From a checkpoint of a small transformer trained on Wikipedia: rotary positions.
MLP neurons of a small language model. Each row is named by its layer, matrix (gate and up: input weights) and neuron, and shows model dimensions 64-191. Each number is 128 + 24 x the weight over its row's rms, rounded and kept within 0 to 255. A neuron's up and down rows have the sign that makes its largest values positive.
After each neuron's rows, "fires on" lists the tokens most often at its 100 highest values on Wikipedia text that the model never trained on. A number after a token or word is its count.

L3.gate36 [111  95 136 121 105 106 167 133  98 119 156 138 124 104 141 136 120 145 119  97  99 155 137 106 115  78 119 157 128 150 108 156 130 107 121 106 110 127 144 124 115 143 108 124 108 134 123 124 184 135  99  75 147  91 131 155 128  97 112  95 138 129 158 149 109 148  95 179 144 146  84 133 113 138 137 127 135 125 182 153 130  99 111 125 117 135 150 120 131  66  76 127 103 145 154 154 116 130 127 136 138 107 133 155 109 132 128 149 129  75 136 150 126 123 120 109  92 165 121 161 133 157 185 110 122 147  95  79]
L3.up36 [141 122 113  86 135 115 120 135 124 101 179 144 139 115 118 145 132 109  99 118 107 111 111  72 112  90 172 136 112 108 154 108 138 140 150  77 123 123 141 135 156 132 126 135 118 115  76  85 113 132 128 126  98 101 172 136 154 127 149 104  92 133 168 139 153 121 166  74 126 164 187 138 161 130 139  90 121 132 118 155 102 125 147 123 107 160 165 142 128 122 161 164 135 156 130 117 101 149 189 143  73 145 152 135 158 146 144 129 150 117 144 121 114 182 118 138 134 112 170 146 134 110 109 162 160 177 125 165]
fires on: "in" 17, "and" 12, "ar" 11, "yl" 9, "y" 8, "od" 6

L3.gate922 [134 134 137  95 126 178 158 161 142 107 113 108 124 110 139 145 110  75 116 116 120 100 132 136 152 135  94 121 162 173 166 141 129 123 143 162  95 122 106 146 126  78 159 136 122 124 135 147  91 147 128 139 132  97 167 135 136 127 136 117 156 116  76 148 158 130 130  96 140 177 136 136 136 101 141 122 137 135 157 122 112 127 126  95 171 154 124 137 125 122 120 108 120 159 121 151 141 105 101 129 124 114  90 112 132 103 139 113 132 142  68  80 152 173  55 133 112 160 157 120 132 160 136 140  79 134 153 100]
L3.up922 [104 125 143 120  65 139 168 111 100 117  49 153 144 110 110  99 120 138 142 143 146 120 143 118  97 139 129 112 105 114 162  92  96 135 116 130 142 102 103 110 113 134 142 171 170 113 126  84 137 142 150  93 119 154 112  74 108 106 114 121 138  94  98 125 100 128  95 176 139 139 102 159 150 144 149 107 127 112 107 133 118 101 128 127 134 149 126 114 128 157 138 101 132 127 144  96 168 166 127 147 164 147 114 127 130  81 128 118 111 127 105 137 113 158 172 121 132 116 154 150 128 133 103 102 151 153 145 129]
fires on: " for" 33, " from" 19, "e" 9, " %" 6, "as" 6

L3.gate860 [113 173 121 123 105 139 139  96 143 115 148 140 185 118 139 135 124  97 118  97  88 181 118 149 135 128 144 122 156 133  99 149 129 154 154 150  95 109 143 130  84 110 146 146 126 128 110 154 110 152 115 123  81 144 161 115 131 129 131 137 115 118  96  95 120  97 115 123 163  79 141 132 116 133 136 121 133 162 125 134 157 116 100 131 146 170 167 113 137  95 124 118 177 114  89 118 129 118 106 124 170 107 120 129 165 162 143 131 143 109  93 154 112 122  71 125 165 117 121 159 111 145 148  93 126 148 161 112]
L3.up860 [109 146 107 157 143 139 138 128 160 119 169 123 148 149 104 155 145 125  98 160 110  89 148  77 122 116 197 142 103 147 103 110 132 139  95 156  62 139 167 168 110 143 115 158 112  98 101 150 135 165 165 122 104 161 147 148 135 155 160 119  86 112 137 127 135 141 132 133 105 135 150 139 143 151 117  64 153 129 107 154 145 142 148 176 122 140 110 118 111 112 153 149 111 149 112 143 126 140 150 134 153 157 172 103 168 129 105 152 129 104 146 146 139 140 111 152 130 152 155 141 142 148 127 159 162 167 142 145]
fires on: "ed" 30, " led" 12, "er" 9, " due" 8, " Equ" 5

L3.gate442 [129 128 107 140 144 145 127 132 125 135 145 135 119 104 132 109 160 161 114 151 101 118  99 121 122 118 167 144 134 140 108 151 115 138 141 134 112 115 128 134  89 136 100 155 139  96 132  83 103 104 165  73 105 140 175 142  54 123  84 134 153 147 127 148 126 110 155 145 119 163 125 115 153  94 132 143 172 190 110 117 141 159 119 161 136 154 105 132 138 116  84 127 123 132 128 153 143 102 107 121 124  99  64  60 180 151 158  90 163 120 149 132 135 144 118 120 114 133  95 131 151 111  88 123 100 145  74 117]
L3.up442 [144 123 116 115 140 125 135 106 104 144 121 110  89  93 115 120 147  97 138 116 151 129 121 134 129 134 127 194 140 136 138  98  97 136 128 116 178 135  84 129  93 182 120 109 100  91 170  88 175 170 134 126 114 111 115 163 138 147 160 109 163 149 146 129 124 154 141 123 121 108  95 118 136 109 178 140 145 166 119 148  65 135 153 149 131  84 123  97 102 107 140 137 118 141 122 142 127 127 115 108 144 102 125 125 143 134  82 134 149 171 160 127  99  89  70 134 108  83 115 115 157 118 131 109 110 137 158 111]
fires on: "y" 24, "ar" 18, " Ky" 7, "ery" 7, "one" 5

L3.gate50 [112  85 142 133 161 155 148 136 128 149 140 104 111 143 124 149 137 143 141 103 136 121 162 168 108 156 123 133 128 115 136 107 118 117 129  89 141 121 143 154 157 115 105 131 180 145 160 137 157  95 158 118 160 139 146 138  70 138 117 125 126 128  99 115 154 145  76 168 145 153  97 136 114 137 163 126 104 133 116 129 130 174 130 164 116 167 143  93 144 144 133  89 132 114 110 186 119 132 130 132  85 178 112 138  95 141 129 151 112 153 165 132 119 133  86 156 127 206 140 162 147 110 162 125 148 137 139 153]
L3.up50 [138 117 107  90 145 123 114 142 148 104 114 114 115 120  89 184 127 144  91  92 147 125 162 190 153 122 107 111 100 133 140 100 163 138 153 157 126 134 148 167 151 130 144 117 142 125 119 166 135 112 152 106 128 124 106 115 134 122 141 118 129 154 132 124 109 111  98 128 129  86 128 128 171  94 153 131 130 176 139  82 108 113 148 111 123 141 173  99 142 146 176 105 137  85 126 126 159 128 103  72 129 135  70 125  98  94 137 108 104 120 168 133 139 120 106 157 145 130 165 148 140 118 118 113 155 140 151 149]
fires on: "b" 35, "o" 23, "p" 8, "h" 4

L3.gate643 [118 110 167 184 106 161 108 145 107  80 126 154 118  86 166 140 110 170  92 160 133 105 130 126 142 111 143 117  88 127 135 139 135 110 109 145 110 164 159 108 118 118 131 149 106 165 131 159 137 132 155 101 174 145  91 108 113 146 105 128 103 123 121 114 111 111 110 106 153 108 137 140 112 129 150 159 177 135  85 123 160 116  62 149 142  81  88 160 154 131  85 136 135 102 100 131 126 100 135  92 169  87 134 137 122 122 118 102 135 116 120 155 117 115 135 139 112 142  91 147 150 116 131 143 102 118 117  77]
L3.up643 [120 114 133 163 141 143 120 123 104 145 124  98 171 127 123 159 109 143 106 164 132 135 138 144 166 119 131 117  91 121 110 144  90 188 114 119 154 157 151 123 100 137 118 149 146 148 117 122 141 127 105 150 132 106 140 120  99 151 172 109 129  94 145 124 107 118  93  89 139 144 165 122 146 121 139 105  92 188 113 123 143 120 129 133 138 140 140 121 185 137 135 125 128 139 142 165  88 111  89 159 133 164 145 154 126 134 122 134 145 105 125 107 128 104 149 111 128 119 100 149 116 172 126 105 136 102 121  87]
fires on: ":" 50, "ab" 11, "les" 4, "z" 4

L3.gate5 [156 140  94 102  97 160  68 109 157 120 124 124  92 120 108 135 161 169 163 117 112 138 143  92 113 150 102  87 165 138  84 116 132 139 146 171 105 164 135 124 106 116 134  83 143 105 149 129 101 129 117  99  89 150 121 130  98 158 117 136  53  89 137 141 127 100 156 149 113 153 132 145 113 101 109  96 106 132  85 169 105 149 113 138 125  68 115  83 146 158 141 167 109 102 133 134 157 152 137 145 138 164  64 135 123 143 123 127 104 150 151 122 119 124 147  91 131 103 179 159 126 145  83 122  90 137 116 133]
L3.up5 [102  98  98 123 143 111 103  89 139  78 149 137 132 119 134 124  89 113 104 141 132 125 134 126 136 140 143 121 128 190 132 107 111 136 130  84  99 110 114 134 140 141 121  95 150  99 103  87 111 152 133 110  75 118 110 172 142 128 133 171  91 122 140 124 138  98 163 108 106 162 102 121 159 121 141 133 170 116 114 149  66 123 132 165 141 155 114  83 116  95 163 103 138 146 135 145 131 123 139  82 153 182  94 145  87 111 123 101 140 159 148 135 104 150  81  89 170 104 143 126 101 107 129 128 128 135 135 141]
fires on: "8" 20, "7" 13, "9" 11, "–" 7

L3.gate807 [117 163 135 115 154 152 118 167 130 144 129 145 131 151 111 115 106 121 103 123 139  60  86  99 126 104 135 141 135 158 129 138 157 107 154  82 179 108 124 118 131 130  91 151 127 148  96 142 136 143 101 154 138 170 117 131 134 130 149 115 159 119 147 124 128 109 138 140 146 117 130 148 140 139  61 156 161 163  95 113 109 131  77 142 111 138 159 145 144  84 127 128 121 116 126 110 118 103 139 118 121 129 132  92 134 115 163 120 141 154 160 143 150 108 152 162 162 186 124 100 104 142 134 183 118 175 103 122]
L3.up807 [168 115 107 133 122 103 146 101 145 134 150  89 119 149 149 124 160  99 170 150  81 138 149 119 151 125 120 158 135  92 122 151  93 109  93 134 107 121 158 148  89 175 138 168 125 155 104 156 120 120 151 152 114 132  97 115 119 154 138 136 138 102 115 149 133 104  99 117 155 142 101 113 112 146 154 104 105 112 117  87 184 131 116 175  99 106 117 117 140 106 123 158 109 131  78 121 139 119 122  88 126 107 173 166 158 122 151 122 118 171 136 134 100 149 117 139 137 119 155 130 107 102  86 108 175 115 135 132]
fires on: " season" 31, " position" 12, " sign" 7

L3.gate71 [ 86 129  81 141  77  97 146 123 120 156 123 180 112 124  91 145  85 141 168 110 179 149 174 139 121 117 134 118 173 167  93 179 126  99 141 125 109 143 130 111 146 115 143 143 127 130 105  73 105 130 150 124 165 105 141 154 127 128 105 136 158 148 121 134 149 132 107 163 128 162 130 150 154 136 137 131 106 116 130 128 125 123 116 130 154  99 169 148 139 100  84 187 143 125 145 162 160 110 114  94 116 136 101 174 143 145 127  85 157 132 152 135 134 108 150 173  83 130 126 150 155 149 168 151 144 115 136 118]
L3.up71 [170 135 102 120 127 162 106 133 136 161 124 119 107 130 148 144  98 128 117 165 168 144 127 102 104 146 131 117 144 137  93 151 135  80 125 131 171 149 146 106 115 153 138 172 136 110 111 123 153 146 113 147 102 101  83 130 153  99 105 149 167 120 147 147 143 123  94 191 127 112  99 122 173 124 101 171  68 126 120 136 149 154 122 130 143 140 118  83 164  98  90 135 164 132 166 128 120 138 142 121 122 114 148 150 103 154 131  94 115  74 145 145 136 137 159 100 142 154 146 124 134 102 160 157 128 126 129 117]
fires on: "o" 12, " pl" 10, " Pl" 10, "'" 7, "writ" 7, " career" 5

L3.gate172 [120 133 129 180  96 154 125 126 100 137 121 124 114 108 152 143 156  92  66 109 101  59 185 179 142 108 181 114 145  93 114 136 130 139 125 129  96 150 123 158 116 146  81 137  95 109 102 128 153 117 103  85 130 153  89 125 137 140 137 148 109 118 151 132  85 108 193 137 144 102 176  86 111 114 124 110 147  87 139 107 125 134 167 157 147 112  95 128 120 103 121 136 126 137 147 128 113 131 117 118 119 146 153 100 116  79 146 113  92 108 121 112 142 177 126  96 124  95 138 155 158 142 131 116 128 145 112  77]
L3.up172 [128 133  97 151 152 149  92 143 169  93 148  93 141  92 161 145 145 162 135 137 155 102 116 104 145 141 162 128 139 115 142 143 145 124 108 142  83 131 115 138 143 140 123 148 134 127 123 166 124 121 139 152  90 146 116 107 123 116 161 134  91 109 199 123 136 107 142 131  89 113 107 123 181 128 115  55 142 107 108 151 169 142 139 143 110 147 128 152 115 145  97 134  90 169 159 130 150 140 177 123 132 145  89 133 111  93 118 131 134 150 124 109 138 149 140 118 140 152  98 118 107 151 110 122 161 160 120 118]
fires on: " No" 16, "History" 15, " v" 12, " to" 11, " Rank" 4